{
  "n_layer": 10,
  "d_model": 160,
  "n_head": 2,
  "n_kv_head": 2,
  "head_dim": 64,
  "d_mlp": 640,
  "vocab_size": 2580,
  "activation": "gelu",
  "norm": "layernorm",
  "norm_place": "post",
  "norm_eps": 1e-06,
  "positions": "learned",
  "qk_norm": false,
  "attn_scale": 0.125,
  "bias": "all",
  "tie_embeddings": true,
  "parallel_block": false,
  "init": "normal",
  "init_std_qkv": 0.0395,
  "init_std_o": 0.00882,
  "init_std_up": 0.0395,
  "init_std_down": 0.00882,
  "init_out_by_depth": true,
  "optimizer": "muon_variant",
  "lr": 0.00253,
  "lr_mult_o": 4.0,
  "lr_mult_down": 1.5,
  "beta1": 0.9,
  "lr_head": 0.00462,
  "grad_clip": 1.0,
  "warmup_steps": 200,
  "schedule": "wsd",
  "decay_fraction": 1.0,
  "decay_shape": "cos",
  "final_lr_fraction": 0.0,
  "batch_tokens": 8192,
  "seq_len": 384,
  "doc_mask": true,
  "train_tokens": 101500000,
  "steps": 12391,
  "dataset": "wikipedia_en"
}
MLP neurons of a small language model. Each row is named by its layer, matrix (down: output weights) and neuron, and shows model dimensions 32-159. Each number is 128 + 24 x the weight over its row's rms, rounded and kept within 0 to 255. Numbers have three digits each.
Before each neuron's rows, "fires before" lists the tokens most often just after its 100 highest values on Wikipedia text that the model never trained on. A number after a token or word is its count.

fires before: "|" 94
L2.down433:089132133140146099177154136147124115076164193119138163108150136091103154101171109120154084079132108137077114092121140147127168127097125136102121117078142142121111131117109141110132135120135176129130147127147139092132121139162126131129110094141141116107167151147146111147137098121137127079144127154117107126124120190144121095131121135128098124144104086117200157092149123145114120109099

fires before: " |" 24, "0" 14, " |\n" 8, "3" 8, ")" 7
L5.down260:097103103073142104117108145124120089149128140142142157108107136100097106172115116140132135128120145184138116090133150152156133170133138126108141129174141144147121110106107126131105085157139114178113121084137159115151093077111193111156175115128120126134111146164143119119106143123107156107123140163114145139145108085115146157096122112128157109140121143098117150133116073093157147131115

fires before: " " 49, " W" 5
L2.down298:094116135102131131112122142175103144133095137165145089149142172129193135122148135131093138116077128097132150147129108137098149181123156122158141118113106124103096126141104065110137163133158150072184126126124139130182106142113127156112114105132133128095147147125122110125124079135123123132115143174125078120137117154097146119140114132133148139173111125084139145141111153122112137121117

fires before: "==" 28, "-" 27, "He" 6, "In" 6, "D" 4
L7.down138:141180133150127157155108102111101137104129081117161132172078095095188135097143071123119126125150157105141159121096123130106130156114134143102105139121154167099118125159122123133134123138143118122160083134131136142116171112145139145130057100141145146152147096103139153092108110124112119094125097097131083140101134129112137104122115135076163141121144137082163160106120147157164117166126

fires before: " States" 46, " (" 4, "{" 4
L5.down309:201139139075087100130139117119145158167133137101121105146108084156107122146208116119135155146108118171124190148163133129136106127153123134116136115171132129144121130129123113115137100112152099091140130137119119112143077143141126166104113152094120100082093107126138130099139126116127109134149111130128107118121198110143131146118151095148125105113154153123123111132134109145146142156146

fires before: "2" 21, "0" 19, "1" 17, "4" 9, "6" 9, "3" 8
L2.down61:151146153154111106125103105114166104124120135169155125149083136108117107164073102113112136099100137119127080121109112104123147178151160132133177138125107142128110089113122108105143101120148190152153149121123162110161139112117085101102145144141127156118158124103126161140150111109141143127147136139104132101155105100152124157121085134140199120114088141159094088095137140120136118146127

fires before: "==" 23, "In" 8, " been" 7, "He" 7, " a" 6, "-" 5
L2.down62:077127147091161135127078148123135096137108153160152125165125181100118172158133098140136102085098136146128110118125102122140157073133150134091166125122120135163132095119099101136128126101108122117119117148132158080095132132128165140122175091123177131111203107156118094143144143127161106093129154097123111143098162115125113171123130095129103098112145137131123126119125134121156109104141

fires before: "|" 43, "-" 40, " " 5
L2.down345:103143137152129151159106159138111127129122114147162095118132133106125102183124111169091118158151145160106130098109075133087122102147168108124117167151148121110079123151120163144112102144127127133133169162097139065159171094141161141112168125128140161094125112109091144094130146142110119109110161084140153156148113140130103115157139139120111156128115136101143131137181116081128104086133

fires before: "1" 15, "0" 11, "2" 11, "9" 11, "3" 10, "8" 9
L5.down253:097100144131093132099113130089101192086120140095134151143158164114124142154120130135108108144128120102096140121149132101117115163140158129134123109119112180147142101124139144098113151102087125167139131131134104130077105120126114132096118105136129137114115115130168131118128146146177132137095153112105100102155104143132131100157148106184128103103132163183092074159124127110163175113134

fires before: "|" 80, "-" 18
L2.down353:112116101141167107140095117117147120102151126178118122144131136126139120111102099112091100086137145124114140104133098131097163096099185118101135157164116126154119104138133132114143115138145194127163143147119120160157138138099157139139121071091147146167195156124131147162110120127075161098144162114122118155205150153120130118138106135111145150113090098108153138115169158086100143122142

fires before: "==" 21, "-" 17, "In" 9, "D" 7, "The" 7
L2.down254:110152108166124134097103149137120093114132109172150108118127131112147108108115105098128105147159158112103104106156077142158169110101153130094122155113146132146128140128132126135175150117091122117149103155110115161163090134164099128101152104170167159162151138147111147103097146116129123096131152132121100151189138144105110127126107148107129142164132124097107113101124130139135113097140

fires before: " be" 21, "==" 12, "The" 7, "=" 7, "er" 4
L2.down408:106137124078120088107141142140132106158147116144127121153174135100116115149101074130134176123110139127099115124106154100124087151152141148135110110151192127168120141101123115134114166112131166108156154114085138140131093133108171141107159123179120087151165122124149158114159137130138149113107112133126132100139099061138146090187123154139143137098109122137125101144188112117137114083130

fires before: "7" 16, "4" 12, "5" 10, "8" 9, "3" 9
L2.down9:140131153116099141110117109119111123104127142158154080157077154106115164171114143126107136138135071134093093136141098104090142140122132134144147131139093147114101153163129175143108101142125144119101106104127180115156129149110123155128179116155082112153151132172106119130175137135155087139145147122118108087127146125136108142102117122111128102116088168125110134159139136120124115145130

fires before: "/" 15, ")" 13, "." 13, " (" 8, " " 5, "m" 5
L5.down538:116113141126100089112124157119103158155131113176146141120144138143142163108179125178111099078137131095080118120160118144107182147153188146126124137147177148161137122115145112145136102117107091147130103143167169104150097144107128071099112121134131106104115163114142090163138131147119145128132138093127123131137163159149152134105103103116152098117129131131090131094087091141149088141156

fires before: " " 37, " |" 16, "–" 4
L5.down124:171086081113114108109123144148137164150119115159155143144139129129093091140096175138090124154109085155111118126158119123135105134096109127141143131152063129120152112115169120124127130135094119114111144151135102143126101149180149139102179144098104144122112116172128154137116148119104116106155119145141109141155121113115150142115193115143077134125105117123166091145133129115134170111158

fires before: " " 51, "ed" 10, "if" 5
L5.down70:148128159114108045136141114121118160143131108149123136062149108147129152131143107138100112105075141131096139126140102166151134147177121131129113125106127158145130144122138139135115115113174153093130133075156082138147122130154123140148154163156148173128100131086133154114104126174131128115092149136133149132108119161153137168116112140113132127122125120127115063132110124155156115082112

fires before: "0" 17, "8" 15, "7" 12, "2" 11, "4" 10, "5" 9
L5.down369:097120146136100133099110119101146104126189097118111061114158153103110147149152170125127129160151119095143141125129132145130147134128179120136115141157163099129073157121125120125125092155124107172123095130169131076103117114152150081111104100127138138147153168126138142110170111130141129143108169126122128124175131150099156133133145141081158159105138132129113107066142126152131105164119

fires before: "-" 59, " " 12
L2.down258:158117111106125143158130185126150091145083144116117094098149116067138121124134085108120152116158166144102131119124128117175167150166146128139086133112137137111161117158087131104109146145109128165151124159126125133129181155113161136130136119115128123106132105155130180110104119145100145160129122075127164139128133120130087104163106161126139136144148102108201103151125134143155140134079

fires before: " " 66, " +" 6
L2.down52:132069143139129122112097188149123116134125162124135146115136116115122116120125124109084166140153138106180149133171055135145136094108096134155123179159155134126140100118129092119097134104134173094128172156127112110070141142100161137146109088168120103076140166164112135146130118108148135116107097107104122096148127126156144118112179151128134144133106146167155151137127127116115124093095

fires before: "-" 85
L2.down636:169158138193051163158129130111138127142157108110100116143142120099114120156101133099160102166132137097168164120098087111073142119160117141126108128099093132116158147152142122117143157155089153103126145154103117162137167136136124125116069107114139138143113125171114125133140148150123133098114094129131121134103096137120135159120166095107128152091129115116151113130130144151124147093154

fires before: " |" 52, " " 11, " |\n" 11
L5.down370:077120104124174104107091139123129160130135155189118141143140135169152150135150126132064088155130111153150137120152101130129124150130133141119110122123129152107127115205138104114104136184116090130121117095151109154146105116121119122116160177153097100127118143145097143143155118152141114142153108110158122134182140134145141110137087143114140136193110139116117105127127079145145125099106

fires before: "-" 45, "|" 21, "}" 10, " " 5, " [" 4
L5.down123:109132112093134104119137142143165090143114154099096122115120123135102111107133085098091141147142133124106104110146130150122132140132130137125129114108081119147156125128105168142142109156129171138108137135138142179121127112112108150154074102144099105104143167156105159110104150148137146119091123138084148097134103082091116161159092140098150151153128124126133096154146118166161121158158

fires before: "-" 24, " of" 11, "." 8, "," 7, "s" 6, "'s" 4
L2.down103:132182154124125098140108145177162116109132132159115098100123138142144119161129064113140097107109171116092173113148105107147182134120135109137122123113139143116138102103130113123170107095148130103111131160113127117121161124147168116098119158080137113132126130116087151113097133120073122127094140125140110097055144121119124147148148138167075159123124140132224136126145154134163114145119

fires before: "-" 85
L2.down315:113175129137066130107154123123148151105133116147122112138111170089114129129113117098142156099154115136170138106121142134133116128171169121127138155075123112132113077128133093147146112151152141147128113135094186074111147136137137156120130138128124127156142171122075109153087176114087141128101140132147117139107123115094106118150121144125091141157150106169148100119125117100128196151087

fires before: " " 38, " [" 7, "7" 5, "0" 4, "8" 4
L5.down321:100151111119155099121117100145127096134150104151115092148052107105116120126104139092123085157119101123106128123119138137159114073159135179100178105144122121138146150126092108167128140185087128116145159166117137169153150083115125104119150117136155103135165103137118161126137093138130143142121114118091140168116108110143102103156096123171143118110158096150137106175209144114094132127145

fires before: " " 76
L5.down9:104101149067113123150087108135098138169146100141111123139143119157147162117112132136115109100056129150073163120105140137129165163145097137148137145160163130140118134089178169132136100096138106111125119110166118124172135134127182110122108147153119116158118132107142153165125166177137158100133080159090147126117149159117146130119141143117122128101101116094081133125094107134114099125110

fires before: "3" 12, "2" 11, "0" 11, "1" 10, "4" 7, "\n" 6
L5.down595:134137113169089137131098085109112161117166148129123131130148152144101157114121138144114121123129105140095113144107112126147127200149126130120154166112096117151127118102118094148160124102131109141140096129135144146141118108129135103118092112184138138169145122146124117086188105139121129097113162173112108120146144170138107104128129115141155116119164099167161085161126156150129092155138

fires before: " " 40, " \"" 10
L5.down205:101134139150095126138103142117144145133125100137101124101125120104092130116129152116152143137137148154136123107139105149130123091110116167094086128115114111095113121094151153119100113108155136095125137100112132139116168182134145137124118183136137117118104145141143184164125167120120191113153099121073102138132159133101167117109163145079129101138091116114110132113142155121191121111079

fires before: "-" 95
L5.down359:120167129126126145111095167114141107112159136099091085155128148088141151079098167133090084144143153151090138102112102131095153132174094126097104137137122124168152143125106133154123106151104164146168136160120128172154116091067133130131149097152098139146144151089106124124128106100149151131132123151137177142157137091107125128141080126135125115129147164124173152147159130118142119105099

fires before: "-" 86, " |" 4
L5.down481:133168106127139143119065129136145124092145141123130097116134063109115094128069131160140104103166158160150135148123136129130121171083126133128103092120107117126156063157136110129144096087144131143138112166110135158123189160116157129107121108136122132093141174148115122147128124076117120080107113107127128095128125055117088160121130112117116118100130120114140140119138119120129163173151

fires before: "." 25, " |" 21, " (" 9, ";" 5, " m" 4, "%" 4
L2.down396:126134140098136162169130128155133176137128121125167134153178160114058155123108128087130136143142141122132114143116080135079102166130133094173154112139117197142151098150147121131133134154151140129119130131134156084095117117112148152106132105183100132128151139117146138156081143129131148125136108093135135133097157098102153132113112125130085140132127117090181134113148111147164104081140

fires before: "|" 46, "==" 7, "The" 6, "===" 5, "=" 4, "-" 4
L5.down621:101145187115109123134128129163116131110172119137161096103125180150184128152134135112116133121088169138089132085097142103132140142128113110116109134126123133128097137155134118118126097144127173108149092143121088173172165102125143132177117126162120169131139114156145113165103176126135133091154101150109139112177133117118165086149091119135114114109132122103143089119153148101130111135119

fires before: " " 62, "ation" 9
L2.down575:131153107141089104104060136110119094134107137127124107182167148115109151072131133124103127082159140105123140142113167105209122140131121140167093078105143148133162100079139160141171101125139095133154125143115129126169129097154116134143163124098120135118139142129143173090111133186142134063143134113162121130123114126123180145149115143148116139126142134157109132131138099096157124091139

fires before: "==" 19, "|" 14, "===" 10, "The" 7, "On" 6, "A" 6
L5.down268:107139121078105100110073104145154122108181110111101161145109152114138123110140104147117132099190142101099103128115135139126118113130133114114093128103181161112134130136150113145100133134137128100116124103098132149124136087076138076153103155144132178153135130133148134132165100133122136121112113127136134137106126079150108105109159152133144105117109135176152111113174142155093133171130

fires before: " " 51, " of" 4
L2.down149:133102117122126109154112117155138131185165113140136145155123114154168118149098128077106121167125110133114154117154097128127155149132095108133154121149165119082142155111106105119100113169092141078145111089152077084203092120145155114105071136129091106132125136157110128128092119140147176165136118107114124124154140169146114147137162121141156136177160151126093157107098153126132108099152

fires before: "-" 42, "s" 7, "|" 4, "er" 4
L7.down356:122148148101109135146110085107161100120153115135146145116108092113156144144149111127149126127145134149102202115139156176089141142146137108143170133116134135126151163125106124127101092128140130089113103143074128132146135131128132132158109154158162153168122078090092090131116137119146165128158128091140172112127134133122138107137087116098142132137104167163114104151160138133139157120093

fires before: " |" 32, "–" 26, "." 6, "," 5, ";" 4
L5.down111:157160151135104137134137111142121138109114178113149110107172138095095148089147164175125208146127117098132127132121107125095126121111128137127099112160093161096108147143183125138143135134140124149111166119079175116092117126150140175124139117134135129101112100153152158167106131096136162100163128143120106112166104103095126147144115120154107117109096114153141124121154074109133095067102

fires before: "7" 19, "0" 13, "4" 11, "3" 10, "2" 10, "8" 9
L5.down546:116102125083094116164133110096126174134139130132190172149137128112098150135170108176116096096160155126140134133140165082150130158113139117162172121114137177129129120113117166101089115101145125138149147120133145084112110091126128127154154093136122128146128122121142138102130103130140128158166155100152111065155137128149124109123122117111134123116160107147058076151115122106168129124139